From a checkpoint of a small transformer trained on Wikipedia.
Architecture: LayerNorm before each block, no biases in attention or MLP, tied embeddings.
MLP neurons of a small language model. Each row is named by its layer, matrix (up: input weights) and neuron, and shows model dimensions 48-175. Each number is 500 + 25 x the weight over its row's rms, rounded and kept within 0 to 999. Numbers have three digits each.
After each neuron's rows, "fires on" lists the tokens most often at its 100 highest values on Wikipedia text that the model never trained on. A number after a token or word is its count.

L2.up661:480494480466473459505497553510483499518489508473488472474470477492505504497562461543489501492483481468466513470492495505461486502583509535490490480473481503484493453503535475480495506523494524540524503477492505490533500520473508563505469529524499497486488491517545488476503512492495504492490512533497507484481451521514456500496477543512548502498499478476541464531505490512505450490533
fires on: "|" 56, " |" 21, "^{" 18

L2.up918:467523533494476458510486533496544506477535548520475490480514442471515554522528518511504494446484525503535447504494466502475454517511503494535440496496542505511486468508495472473495477512541516517502481539505480549484472479493549494484497516502528512472484528549489482454522470490522492524488487501529526468538516488518483511547497527495528453506473558482561491483448501556513511506519
fires on: " B" 24, " b" 22, "ternational" 7, " US" 6, "ional" 6, "forman" 5

L2.up271:511497454521527535525509532519513507523499468480513500490494501514494539529506525499514508471490460495515502527513510484507497476499461484518504518499541504511517490478511495530532518496536501542493514498520495476523454540495501509530468478453525445507521516452473522523526475516459558557510498475486501473502486473467480482526487504506509493492490507500504452492484517472546441493504
fires on: " as" 38, "," 18, ":" 10, " comm" 8, "0" 4

L2.up858:529507502558539522517495441514517475538528511498479484475476492514500462485522494483544443506515530509480494481519528488511476471494504528492498476484518514498558519471502493526521523517453460455512525553521498493467531498484481526556523490489520484510524491537426490520501498504497482501479475475516526471510491498523500557498515514532465493529462525486500512510513485518494486528510
fires on: " to" 55, " in" 11, "os" 10, "'s" 8

L2.up895:461474547507517483474493513468514453486506524505468548498528499456456485515567498495442484517521500492507485470530493495500505509514496490507504483520542518512509562525470500471535492461506504522490520528494495537509526488514521497473460530491503493509525514506470494536504525500511499478475482478492530471518516459466467504506485491433512452541487503539528515497474504515498507513460
fires on: " le" 36, " in" 15, " into" 12, "out" 7, "." 6, "'" 4

L2.up290:481474532511445495511547523495513506438483500508484521508540521548520492513515498517541501523475520513449528508531494502486472490520487504552498459506488524494477513490514519481539511452554489497509520475533484519482502487487500486472516520498476474488486489521518523472471532464545464498496482491532534490486526526498461518510494516477488534421466551497480532537471476529487461504508
fires on: ".S" 24, " as" 22, " gr" 16, " As" 11, " Gr" 9, " ra" 6

L2.up8:528510526476483518465511484533501475494485479553489477507510538489453517488494530506471490482518519531512528482510493497509492464498516476476519474495464504518487495516428495495517488478532512460446491517498555545554476496500559493508508520468442526446496485515501497508516502515483506475483527471479522469526509487511495510491531490544486480519490487508508504490512467507431518525466
fires on: "\n\n" 57, "-" 27, ")\n\n" 14

L2.up452:470484533474463511481530479491500498524498515492470480540489494454493487521533517485503469494493502533468500465540540520548490480496489509490500513513450510510500517511488489486526465535477519508512514536520543502503476474474483508561470502481492548489548564498485481494471541514571495461514492510526513514481520525511473539477490460476496479488490521521521466514510525517514470509500
fires on: " en" 56, "iz" 30, "ep" 11

L2.up593:476481513532472473497496503476529557497470522508477478492478507482475581524459464525517481509530486513523510484495514474476471466490527516474497501446474502496483452470503524475524529530523539482500491549474513501494505463505543464510467532500513485560546486510485488488475505516524515501525451520485493478499521514515493491553513450505497498490533501521521519511473464532502474475495
fires on: " years" 26, " career" 18, " time" 15, " year" 14, "ince" 12, " before" 7

L2.up846:516527480490473518517487496548522482491521502488487480532424523497465487525504490502499505543483562498509463511549513472498498497501481495504461458496535490491522552478480471510499515508549447467484570503451494498492551514458548523477492509512485473511522446497485478510507508487445536510467491514506530459537500524488522501493543467516541503525506520522465527506509496507481527486474
fires on: " in" 58, " more" 10, " no" 4, " on" 4, " ne" 4

L2.up623:528487543525460434495521460485485505507464493516466499534545521483495509511497531509535493451473505493514428479504524505538501492502515490544504522503490505472484540504495520500489508474554500494512498478518451531500465520501493580483525459520522502506459518503463487515530499506505503497519505513451478494488542472514516481509502487504435502496554487497501514536544509442499518507514
fires on: " s" 39, " in" 17, " of" 6, " a" 4

L2.up306:509506500500494503477514487454519508496397482521457504528496508482503534476493488484474491473519492488505494534501483533502523471492497490502503487490492508481520505488508547542470497525541531486501516505478507504555491496506484505476525532508507523553513478518510508512486538494502494497503457510451471505509533469509515507516488512466457529492525482498530506493475503490527443500508
fires on: ";" 46, "." 14, ")." 9, "?" 4, ":" 4

L2.up1001:498523508523516509487488502511570506512501498479528470537495521473539470520538500506505506508495463504496500496508543461489511498519501475500442505484465470494463494538544477474506512495506488517482530496518493479495450510460438546490499544456536455495473503478544504540551512474451476525454512532500494496498511498513444501456494490494502497482488526490515468499478527517516495476509
fires on: "." 84, "ve" 9

L2.up635:488500515486502551462553506498487476517523483507467473526465499499503481528489487492510495504480477461489521459527509468502516468548518486536450530513528516470525484463530472492491521505504553479459527500553471490513478490507516500477489495476466533513522478496527460488523508527495479508490492518478501517490533486476525522537501490524471502503461504458493494491501492512485537496505
fires on: "its" 25, "ices" 20, "ctions" 15, "ts" 12, "ies" 6, "ations" 5

L2.up664:493494488551500478467490455511513552533485486505459501501499490502540536497501479456523472510467508519495547530459499525491537438481514516448487466505465485466491488463481531508476445538522508442460496478493473511508499482522489484484486528517487548542519466509497501558466508564512501506453515488496460491518503514470511511497480496507471498489530511492527526517485458497529536500501
fires on: ")," 42, ";" 30, "," 18, ");" 4

L2.up213:518543506546530510496480524508473498555472468508449486490467507499486469470468527530469507514474494496504458484513455537499520496483513524480438485492522490558545499497542537480567486503525499443493489553544539464476495499480521514502530521496471498492486490508488501514471484495470530547487495536523474488476520531471463461551492440532483510499507494487479508500539463534463503516506
fires on: " number" 19, "osition" 11, " position" 9, "ens" 9, " end" 8, " group" 8

L2.up832:503489437512525539478459510504528540489482489515497505512486500560516481439541483511461497439507512535502520541546498535489497514539516546456519464494498452540461506540502517517515501521528427502528479504526486484517484522448528523502522514469499466481476475535528477493486457490523511483519496500499498489506534534492510480484488498508513495498503501494482525495537498514470511466580
fires on: "," 21, " released" 10, "ial" 9, " and" 6, "'s" 5, ")," 5

L2.up903:533480495438491473480491495446500495477507485474494556505486496549484571500519488499521459511537520448510519470482503463517505509503525474520465499525473498475511448487501503489489510464495539469528445560489494519524524517515514530535519510468509478504479546486504495495460475486499494505462525473477452499526473571507529543515519503479474511511530455482484540516467516487525513479516
fires on: " st" 30, " vi" 15, " St" 11, " mod" 9, " design" 5, " class" 5

L2.up752:515484479509463535502558454498511482493496468527509450531501480478435509494500493505504477501491502505499512546482500495499529486540528507566514505494538464501510502523503499487512487477518500502465508520534495497493469491488487538475528523480531509459489473492517494493491528518472548490455508487530546462527491475471507503502520475467477501509505563504492486485473512474478541568488
fires on: "\n\n" 18, "ic" 9, "icip" 7, "ative" 6, "te" 5, ")\n\n" 5

L2.up162:490542501501526499514485487489492488448497516512455495488477514521490472508509495471454484483490533529509482507494506538516544488481504539516431463526489506550492518480498460525489495541530493499564520507497503518520526490502517482507508453508542490520509496515537499489537540520479550524482490502487461510558483484496488486493499469505531486496464472500538454547499487509480545470555
fires on: "ast" 52, " st" 10, " c" 9, "th" 7, " p" 5, " top" 4

L2.up67:520542525495497511452503509505510483471456487498547524522446479511485506494541478481460466543503506480478471514479520487497482516517527536507493500475526523486511524506489497493538457516469529507467429529521524520534498445470512490496476488459511505529488487510511509492497536497521531431496503503497504468465495486479468491491538528491476502504515470485481515518534523515494521476519
fires on: ")" 30, ")," 25, "\"" 12, "," 6, " February" 4

L2.up975:484513497505463544525530511453475473553514478458490517556482467514499538492518498506495482489545448482532513494542467531499504481522501503503493456461501494500569510525462500482507469510488459496538524534542488521482498480486504488546472469470491521496464490519479523492505506457500546484502531555447539492495476506554463576461553481502485511464496501499528508522535516483500483490505
fires on: " ex" 65, " En" 21, " en" 7, " Ex" 6

L2.up704:538492476440495513447522455496473530507506482502489480530516511488466511504476481497493510516477495483483454526497522480511503475500495475512486458496501537525477490527506474510485480513525505525458508534510504479499511513498547491496565538504486509492455517490526495471500526546508496483471486531489509538549516501464480511478495497517490489490509553469488522483565461493489518505516
fires on: ")\n\n" 17, ".\n\n" 13, "ite" 9, "\n\n" 8, " appear" 7, " c" 6

L2.up637:487458489560484491487551473484527549507509561478492532481474544542476488541484476502513486513474497519539485534503525500502483465480486532473513474495469494488484479479526513483486449492512498490507542541463497455501462483527496506519517502494528541516493506489534464544492504530497478459500496526523535515450501509481482515511473505503507486543549511475508511504486547488514512491438
fires on: " serv" 24, " born" 13, " August" 11, "stit" 8, " age" 7, "born" 6

L2.up366:477531528496473473432521494490492497513475486495495481526531484497513521549496496512489528496500483493492537503439475534543474448484466500474521475491489539509501473494493531470513494548526503520472544491506531478513520491502532459466474468507491555501513512538524516508465495486491518517482502551484470487484536516538556495480498469512483491521490489468537494513495474505482473492467
fires on: "." 69, "," 20

L2.up413:484480510480518471495508476506530525485541488537480526524458501492477517475454507527521498514523546476513472522477480490493527517513516497526470506535483501479487420570505520545469458505485495467536512474539477515515497519484505526490429515501495481500511499502501536516500487532523514494487440519538467528496485497469538499453502516505470502482493507512504477456499524444483513546528
fires on: " who" 39, "ou" 39, " we" 8, " sk" 5

L2.up292:488507540506498497513494498515492455522508499527470469471480540457482551514458534469500469453535506527513493459524487501501530476530477513495463531482511540482498531523515508470492496513511525518509491493536508505519466486503497480551448514521460502479480546480465545486504540499511507499445479458528505504526462461479525530457518517472484501516484521489495498511491521497509522552494
fires on: "ou" 40, " de" 22, " we" 14, " Air" 9, " We" 5

L2.up355:512517459470451498453520474498525472481463458535451461516526495525485516489495498518494488498471513503471494498492491510516499521518488479508520496484435507499533500491501545489555473486519502511482488501507538493490498454487518514490530507487494526486466489549498533499458541470507480507451475488520527493505496470475564503482532494516490553504516497534490476512526457521487513546508
fires on: ";" 73, "\n\n" 9, ")\n\n" 9, " during" 8

L2.up139:487486501505469528534464503529522475502502491498458503484520450481489531419511459548491518537489488478506477512472464508496494511488564483475480447498497513546493493491500480511469471520505509521496509502536503491495501491460515496535477497464501467524553498544525509450511486482489504483487527513503473519509508534484485505520495551501503500543489507502464532534457507492465515546523
fires on: "ign" 25, " go" 20, " dire" 16, "fer" 15, " part" 11, "ach" 4

L2.up489:468490516543453486486509513504494496506511472512502511482437587503508501496514484457501496523521485493506489467505528556515495488531474497500512518529461502508465465506524522546489494510520503520514461527477516503499532516509485520493505482472523480493490515508548460486525502491510504514502536503458464463518534524471479522511452485484526484475505481486451512502506478523498510519504
fires on: "od" 88, " var" 4, " mod" 4

L2.up502:533461480493476562550457443518486490538550563489474477487458527520461487506485489530466531490469488519469469471457523540506504518487491503537490512453520543531500469512526481465482500484522505485521471533524496430484503490487498504520522493478485494478490499518517481475461518512499503497507505522436514510476531535500519507486516517526492461509532487512506535545507515521499493532504
fires on: " of" 16, " from" 15, " for" 10, "ulation" 7, " the" 7, " house" 5

L2.up329:493487453491510501470497506503512506477527476490497476487522543549478463490529473459510508462533528507476491540495501472537489494474466516508481501493498481493497485516503458521510500518485514510532540496488498523534489504446527476527524522485521473575484504484454509495490517457504496523452495487505483490506531456517493465501475472517506480504528453575513495541496514461491478464513
fires on: " st" 98

L2.up312:483505429504542515501487508514485500483483513508518476516522497509523524459472452502502519489519509498532448462501519536523520533518489523524536525495506519491477527516518558513531502469534530530493527528520547490483551515502512504524507511490510454503465469501506479517488473467493482506486533513513481492471431548482519498482531510500543499467463518501486480530558452479518529480517
fires on: "," 17, "cted" 11, " and" 9, "ce" 7, "merican" 5, " American" 5

L2.up568:531510527501565477552513542525518484526549494499432502459510518521575515511513528527524483513485476485494507475514507505470491516496499487522489493493439491508533462505504496489541541489472487511513523516506527512485466474488466469518469500537509564550535486517519526471543484448530475495500504506534511539473430529526501520487478472504503502488479502485518523554498492496478520514495
fires on: " |" 91

L2.up237:517548492526485509534509524479507521469530533493456516526468484558504525516498468497465482478529516488527521536517469504516485510496446503535485461514475430492489475511514485503514486569487494522503508499513479540499532503451499500502505493489503489487481521530490446521498497487435525505522480489508481521516508550489479543472470489501537478508522466495502507489454510557491530490508
fires on: " Best" 17, "in" 11, " top" 9, "ternational" 7, " Total" 7, " US" 6

L2.up388:494519464495470506485528487491504521485509527494530487517491491497489488473515468474506532558487496484509505494494521526550522551526495475480503495512486481528505502476518476515497487549492547468498510500455527475465531479544440519541497487458491482442516486510484488482536469460507509473472501534488490452522488475491519513491485500478470497511516521516502494460514507465557529503509
fires on: " most" 22, " all" 22, " var" 18, " Mal" 6, " All" 5, " num" 4

L2.up587:547472498481502540495485482539515519470522525488481537484519522483489468515457486466471510497484490550482517516499481493488472501480518525507482497515570449473458450501519464498502483478520522489465519543460475492512493518465475513505436519473528428472498459488508501490510493529540568528547506514516523456461555487439499476525496516472482492494524497521492454470488527476515500497498
fires on: "ording" 16, " were" 13, " was" 10, " had" 5, " with" 4, " took" 4

L2.up51:505508499507502502503459515554506497515505498452497529483493495450527523555548501496546509514496501518497487498509509493473491524508479527477504505448463461527491480487533479530529466481496487487480494499519477476459485522472505541514501499485515502471510549467535479470522494478520561474493534504457531491506507506464460504497480506510495470505468490455496456491507508565508451523547
fires on: "." 83, " success" 8, " comm" 5

L2.up962:536447500496488528545531479498449491486476488529503535543498493540519559481536456570469480473493499463497497495498486493484501514516504496469445481517506446528536476473520484486528530460499477479478476504491505497501550513554504505489500498497506512445506488521498520499495486458476494504493463530506502459530496474506487515533501533463505487541507515494478514514495484466529488464507
fires on: "H" 30, " h" 15, "ix" 10, " H" 7, "ipp" 7, " exp" 7

L2.up513:515520485530494534494488478478470531491533504465512564506495522481460506494518520503510515472520496488544511489499504509530535505500506495491559457486489492509542482453491484480494512471476515531466518531524543500525449506479513505515477532520479504501521527490510516526484491497472506510472536492527541469479498492505505485507543515490513455509524471489502522482562466516492477473479
fires on: "." 35, "\"" 7, "adu" 6, " by" 4, "vers" 4

L2.up809:467512555487487499453503451514472491521488487499486535516562451496550475478498485494486480521528493437508488470524482541483499488529513536477513481501483466504508480475503490484485488491499496526519497515528523496514470482519542500503484529488530551465475464481536522516449477512483484515442490524531473472502496516517456536496498502492500529506481529495487513518485518562512524500450
fires on: ")" 17, "les" 13, "wards" 9, "oard" 8, "art" 7, "otes" 6

L2.up62:483520472476549505516499445480526486552502490487471459501461509551529485464488487517470504498495507508487509505506528534507528505544493479520510444465506498515528521432515466527512465494462531528525528486465497533547478512494513487536485508463513502473464510455499459524523504475516467503497512537536500471463528515479516534479482527519538483467467520501504459500472513479502531486504
fires on: "ull" 13, "ton" 11, " American" 9, ":" 7, " rem" 7, " by" 6

L2.up90:479543518485478536447537529487483474504459525505495503561454457504465532554473470504477506486525483518545486473534495535504524475513489511519519504491530497446541486504483504506480471499525491518547494456503514513555503534522467520490530481539501485491534482496504512514491476519470515495487509485569518514484499507478499474529530505487472471519481522536463481509442515495526531472495
fires on: " also" 32, " later" 17, "ure" 15, " published" 6, " life" 5, "ation" 5

L2.up288:533499527497496514466520529497476539526461473504496516519507514503493481514551498508486431537508492476479496479506496530491527493549530487496459504468475473532523535452527482464548457516475491499461495507523492526492487518505448502501476505491516507490522516542531516554480497535499503508539485528506473475466545442507499517512539515476492516549494535455516477476484505536496506487488
fires on: ")" 88

L2.up150:536530541485494511540521547484476509505493523504492515461472471538489495507518512502494532468511515505458480481562487478475475530510542490475532475506502485541504439529500488536480492492493462500505457491461507474516507529475520505488503488505503494477481499517505528447518512487510508499488489462548418456472508482499523496488506550490477498516525538479469488489518509464472508470513
fires on: ")" 25, "H" 22, " H" 11, " Sec" 6, " Ass" 5, " Kh" 4

L2.up107:507509469483521491487503484501484510484511522480498480492494551498520550508475444476494497535545509438544540469501528507528480566463486516515493488509505505488548480504501462512514491497522485472442517537534528514465515518497480518517499508504479490480461476499493487520468473481465505473532436513502491547470501576472454476541502498512513472456506461480464484539454527515520486463457
fires on: "in" 75, " by" 19

L2.up530:480551476461524463499473545506517515530507507482534482496534470555471491499495508502508475488498496467522500534500499465508490501525524477491492504496542479474472484493503472490538525495512463450487522501478473502473501520469485530500502540520531482464497492472473496529499478506505483469465484498460508503495526474501527507465481508561479476486477514498473458466485556471480526514488
fires on: " and" 27, "\n" 14, ".\n" 6, " qu" 5, " was" 4, "," 4

L2.up69:478496500454523500506485480493483532519527525463520491469493501516522493560524487481461556489464512495493465475492490512510552489507507487497462477478489486495513472542536490541493544474478508524542528455511494485484476492514490478465483513503507519529485474513521555463496489487503486518515490522487492488488468477511464513491505484492504476488502491444547456508550548546527460509530
fires on: "|" 17, " pol" 8, " ch" 8, " comp" 8, " exp" 7, " cl" 6

L2.up742:504493549539488491497474463506496522465552476490503493525498543490503498506488534509509441535509555528514485503522522508467477524498533476480523437494556490518494495494538508483487554465519504496509484472498506514568467492504502467539501494477475495487506510471499468503493508496493502520505468472480499516515496506470519483522532531527515536478491542492471508546473466517517455509492
fires on: " at" 13, " cl" 12, " gr" 7, " found" 6, " ra" 6, " from" 6

L2.up195:501480499521490541509533492481562528464489517536471504539462468518539508517503517503488492528490537518515478515520457523490494537548494468558469520487529547495477527484496508521505460546501494470479510512519500505523475514461520465540507462449486490519500510492477502517521521507437438519549500483506490545537529501469494518505484458515497478483504484521468504495515504462480494487465
fires on: " n" 13, " qu" 12, " p" 12, " place" 8, " d" 6, " c" 5

L2.up12:509507491504505485518510509537495526530519510505484549504480524489450482517499505544471520499455519514467522505480478504421504493491541484500519492479501499470482494473515461475495475487519540512470467485486543475492500533508461510549488478480498506480488532519491537489469491540473536518498471538548501525512472532505510460492517530553511515527534498533490480508474519495504512524528
fires on: " was" 16, " house" 11, " were" 11, " of" 10, "old" 10, " or" 7

L2.up928:529514517519500495494558504475515497544505519510548530463487455478501473502475481441479472482523527490495503489460492522493484496504453510531499498522496537515516483471488489497497466497520520543508486493503515479515479554514504546485485529523545494475492516486532504503505449498512514521470473444559479512466494531519513474511540478539475483493512526504508487493492501493480516523482
fires on: " He" 22, " had" 19, "tal" 16, " qu" 12, " has" 10, " She" 7

L2.up143:503518465491509478494496504513495488538505504482487445458480542521494498497474535496525531504508519519502526462509498480492498468503489479477503522472517493494472509492498479472513493444488470482541505524487481510486471547542463492546500543449475461461519512494444511514544482546498486470489506518519501463520530478494511500473492552557513518507483482498486470469456529531538474491491
fires on: " on" 21, " v" 13, " in" 11, " for" 10, " and" 8, " to" 6

L2.up947:473533486540506496511481458489531514524460518501478478492511494493521468481532514564511504511497500462503493497485515496458518507489478526501472478439533480507533498467519469477508522485509521529491532539519520503508484526502483564521464498455522465483483503504493484500476476454486495482494539496515497460472450484492479496538463500509517507483511513485485488513452504510497463476547
fires on: " |" 90, ")" 8

L2.up132:492506536486463505496504487515507501498523505520465515491522533487468503468508488491469476506461530459514485503469513531492493481506538536467505522479545520485533449496511509494496470502521549498483493499528500457523526489494462505498519524494498526475495464448516476503482479520449479487471496511488491513521495489465523534487554475503497531491504523514494514461440517457479514497498
fires on: "." 28, " were" 12, " house" 8, " of" 8, " and" 5, "old" 4

L2.up715:481529508495490498490516510484488543474484491480433491496493513550504539474469502475550509493471512570485500452486514503536499441430506509463509525491452483490494473485519500471501479532513472486535546461508506483530493519505489472473516492515487481545511488535487522538495497510465519515513500511475455534485500512504493505501441472491515516539550492465520496525476479511515430546490
fires on: "," 74, " as" 16, " by" 6

L2.up498:489492499444545439497495513554523534492529460472499478493512571483478513481473513460476493499477473488514461476504510493504545466499488510490516489527524490489529472456505503500485513534458519497503517487499545476513480513471511483530526528453490477527468540484539497522490531463453479482441551448525506488503502570497528516494513482546528516516511488496518463527532436496513535464484
fires on: "est" 47, " d" 8, " c" 8, "orm" 7, " st" 5

L2.up799:513487494491501472499499524502536442494485473524507526488515536520515494476471460529530429497486530478520486523469494476454460546484473489527522512520476488505479493495525475518531567508474481468479514472556476500534484517481480461522509465475470456453448507509493473482487499507499517484512497484571499511520508484452489493512519489504536503548504527514509506486463509498483447528489
fires on: " at" 21, " pre" 15, " al" 12, " sub" 11, " by" 10, " ra" 9

L2.up712:526499501440533465535522556502503480471534536504466487511465505482509489536510497501509544548484484503492480523485535522510454460555528479510474491496510506514538452495489494499511492539450504508473489447544495487484515509500515493488491508546457509533477506509531538477549523490537471531488487501491474508516517511531465513471461501476512497542487488467467525494508520479490514494517
fires on: "ly" 27, "1" 20, "F" 9, "ically" 9, "ually" 6, "The" 5

L2.up905:507519456509492527525526489461515502491460454499484520484515479527542512473475424519496517482499492512482494545494519490524511519507469505533534470504488532467492524464515579535502487515574483501472478534488490480525477503500491496490540502482502512507497494515465498495450510438541474492489498502518473486533477478445506521494488511513518507484539478516470464475525474471522475466520
fires on: ";" 98

L2.up123:486506448491486518470546466496477488503508519536506471518479470520515504475494513504495480513503473442461465510486496484507530522510478467492446498461523535489498511502470466508544494513523543518522457472471471484471500505516444517522475467478464497486508532491500508533484499487495506502472526521495519496487529520470465529499473494510539454552538495508473497527498514530521519483510
fires on: "ge" 33, "duction" 19, "ue" 13, "ere" 12, "que" 11, "te" 4

L2.up134:499504551525495536511488484480480498514493531548537479489499486493517512484484493454473469453469557487477484504547516469488479498479513503521498509442493541498426479508487513476494474542529506511469503519482505460523532506517464478515480535499544488495522513524508486537471471490484489513482476513527434497514553487563500518487527469457511499463466494527493470492483495510536505515534
fires on: " She" 28, " has" 23, " have" 16, " are" 6

L2.up971:552475520520515429505482438546524506489514492520498513495493530555444521478484500496499489439504484481466530472487532470488515487468485506508481505460538478534481454511511516465555534504497506481494531481507518510481452512511532517537491522521478484492488491485526500546436539507534516515490510492496539462502476503471511473474500558524518454478458495520497490469493502510483518503458
fires on: "," 26, " the" 13, " and" 9, "|" 9, " &" 6

L2.up736:486508454502494481503477569531474511499557523449460504500499472452476500501493467489480538493496525487504529447517474494508526492524451490522468527493503465496527476480480488482525518495510494519465535470518458535482504529505514528535478480490491460504528493529501542538472495528469531509490510466479473478539529511493511527457481504490471460491460478467505486516509522532508490491542
fires on: "\n" 55, " int" 24, "i" 7, " la" 5, " has" 4

L2.up794:494477487482513468465512559496470508516504458460505430525502504475511505504475475483540503478449465474523525517575530455504541505532434477561509462513540553527466527493531503484514466530514485474471559522478524495457488488518432469492482511476501521502472517510523494542521501483532492553533485500520494503507524468494488476516491501503490510527534475513464459479484494481500499452486
fires on: "," 39, " R" 12, " and" 8, ".," 6, " &" 5

L2.up561:565483516481516487506501493496511519497518499529500446518525505487449539546491477468475476488481513528478491541532507496481526510495564476475505479502509493501468528524498484470531505511506534508460481512497533535508499516442492499522495515483505507454445521466497530488475531462516505513510532462521512484507484524509480476441509506540478500502451454564511493490520496460468539516429
fires on: "-" 31, " tr" 15, " Sec" 9, " comm" 9, " sec" 8, " rec" 8

L2.up183:475541481529528524520517462485452529512518464511530515466501536495457484523483500492498510499510551521542475482489495502529461497505461527449544511517514514505498521504518456491526522488514521512504454519499482500504498471517523521457517522496515480488457462513487520544563521511481539499467528486521513472538536512492469443475476517491512547513530485470529508539516534496465508509543
fires on: " compet" 23, " comm" 8, " att" 8, " was" 8, " main" 7, " m" 7

L2.up180:481489521501510520473466525512517561461457533493482510547492479489483450491511458519541464500482463461536468476471481520469504491501528493495492473526453462512483469522547524500529526497534483453520532510507491488501523476445539470460498514433521443522525514504502504496519482530532546488520458499530502467519508504511487507497472451476513499485520476471519540499497510493482494515505
fires on: "," 71, " career" 6

L2.up891:458500467496491511487493488490472511450537525480507484472512527449469501498465467498527508525559491519506528523482485519487490473455547479466512522472512521522499457495504516557478507521498456482484507477517477542510521500487539513472536568491486488554505469482478511535527453534533463495513496493501519492499504478506469487501507489490509480492493488508502542541506495485537484508504
fires on: "\n\n" 21, " N" 17, "C" 10, " =\n\n" 10, "P" 6

L2.up532:500490499504469531541506487503510549531455495452449497494529530459489524493533495444519486512492489438492494491465498497463516500513468471576496471527510507512511542494521444504489467533556529504480495495509521505464550544526495486529516451499490491498506497480479456524562508547435465484508523456502516480512519464531480527484526540495452501481475498473512497532510516490516533477503
fires on: "ity" 22, "ice" 22, "." 19, "th" 15

L2.up618:510496504503564445518482497539480511467534497471515488492476525547493494511486491518477506490502495463491498486535527511488505495487478513516529466435506447533491514504492483505510530530471482487474502503557511506522505510504470501530499507498507505563514523508488522497512470451520511521504557528498482455500454546506480542508463456483470515467482448491546535504540469540515500501509
fires on: " |" 41, "." 21, " L" 5

L2.up991:505528456496482552496511519490534508551542482467435464527469497511480467470495520513546505512515484465499506502499470517538524498566528482496464514524503530524517503530515504472528509492488518478476498499503498481514529534494458491468483499500518532483471486490496535515471514463520506542478502502500511517522562509471503504484530497487558500510496504468511481505529480486512462470509
fires on: " Re" 26, "uc" 21, " gu" 16, " Gu" 12, "ru" 8, " W" 4

L2.up624:509492514475528502554512534503520476488528540494455530472521516469491530468512465495523495509524528459511507516518479508480501510499520449515500542517511502481506480469475495515479436461490484541453553491495493478539491518490445509533470551562540453498468517516506536499430514517475491477503532493511452483533506515491479484502463495497482498463524472540498479484553508530481518467507
fires on: " team" 33, " Team" 24, " Cup" 10, " win" 7, " FC" 7, "C" 7

L2.up353:490515489472528539461522467490510426505507494499551492519515490497486511499454536481511505449559526489503505465504514484490490518469514505545508484507497498513508471487482478492478469521512528503522515520511528542494498499538505503542485453482452517521469501460485516550459523560505531475450501475501501490524483486507523533494494563500501480476508480503485498532459483563533508465515
fires on: "e" 51, " (" 7, " is" 6, ":" 4

L2.up606:493540496503479495542493498512473500448477497525465504550433494522508537481495480491498519461461573499515489529497510476467496532511469518502481496471444484495495497464468483489520518539485455511507568514524518548496497483522478526481487495500501550512497546502536467475539481491485475526489536499532500494501468493532509518514464486503480457525504504441508496533477473470484508499499
fires on: " in" 17, ":" 16, " $" 11, " than" 11, " |" 7

L2.up968:488505516463537526478504494513504566453472476504481521532487495504439494492480486524498510517510522450497482499471529516493469506492497496492553494479501481489515473546526516512536508491473459453535503506494509515517511503490530528518490486470488501508461480494495520506515420524512495504521517559489468480504487465506510529482463551502474505525519525468497505501492504485484543485504
fires on: "," 96

L2.up629:472515512490483482476472526499474487479482501503541523557517529543487466506502515470512476523513506495486480495488529503454505485511487482457513525492499480499517531482513507507510512528501479494487491495525521527523465516480525449528492474501494490462510502468517472534544504461480515502474496487455481467500552528480496487457551518486523514515549447483501458509521506476522511487514
fires on: "ill" 24, "ant" 10, "." 9, "op" 8, " am" 6, " the" 5

L2.up220:508484510493533514527523500489542493494522493539484489493504496513496525491492449502522518492508500500489496520530471479507556482500546512510521486519512488510473499530480467452452496455455459492520470479509471480524478558556485480503483549480530458461512485485510518498449477472467486514508507498554499508498488459476455509501490528490532509500490519514489439568517500471477506493484
fires on: " H" 66, "H" 9, "ideo" 6, " C" 6

L2.up477:442463528491500508503507524507516464519533509497511521527547497496507487507497508512445490510434539464505478478512467478498493452517461515491528492530529493500479498466532515454460505519503520531448537463512532468484505513470528542507480443489465495513507536495541539489526457503534498512483477525509502485479515504535523471540481464545495546517523513501520516486473538488501488511515
fires on: " res" 50, ".S" 19, " Res" 14, "nt" 11

L2.up343:495461540517517492515510504464508483488508478502490474481494542509495483533529485481457479497511490506528493498484516481516525481501468519522534503517476504513512508503473501481500460487502471533466521481498477528533505516456465491443482537549573531483509499491531464497558527477476516490456515503511502486533507493500497519498526480484503530519479529528468528468463494449526462454481
fires on: "." 82, "US" 4, "ian" 4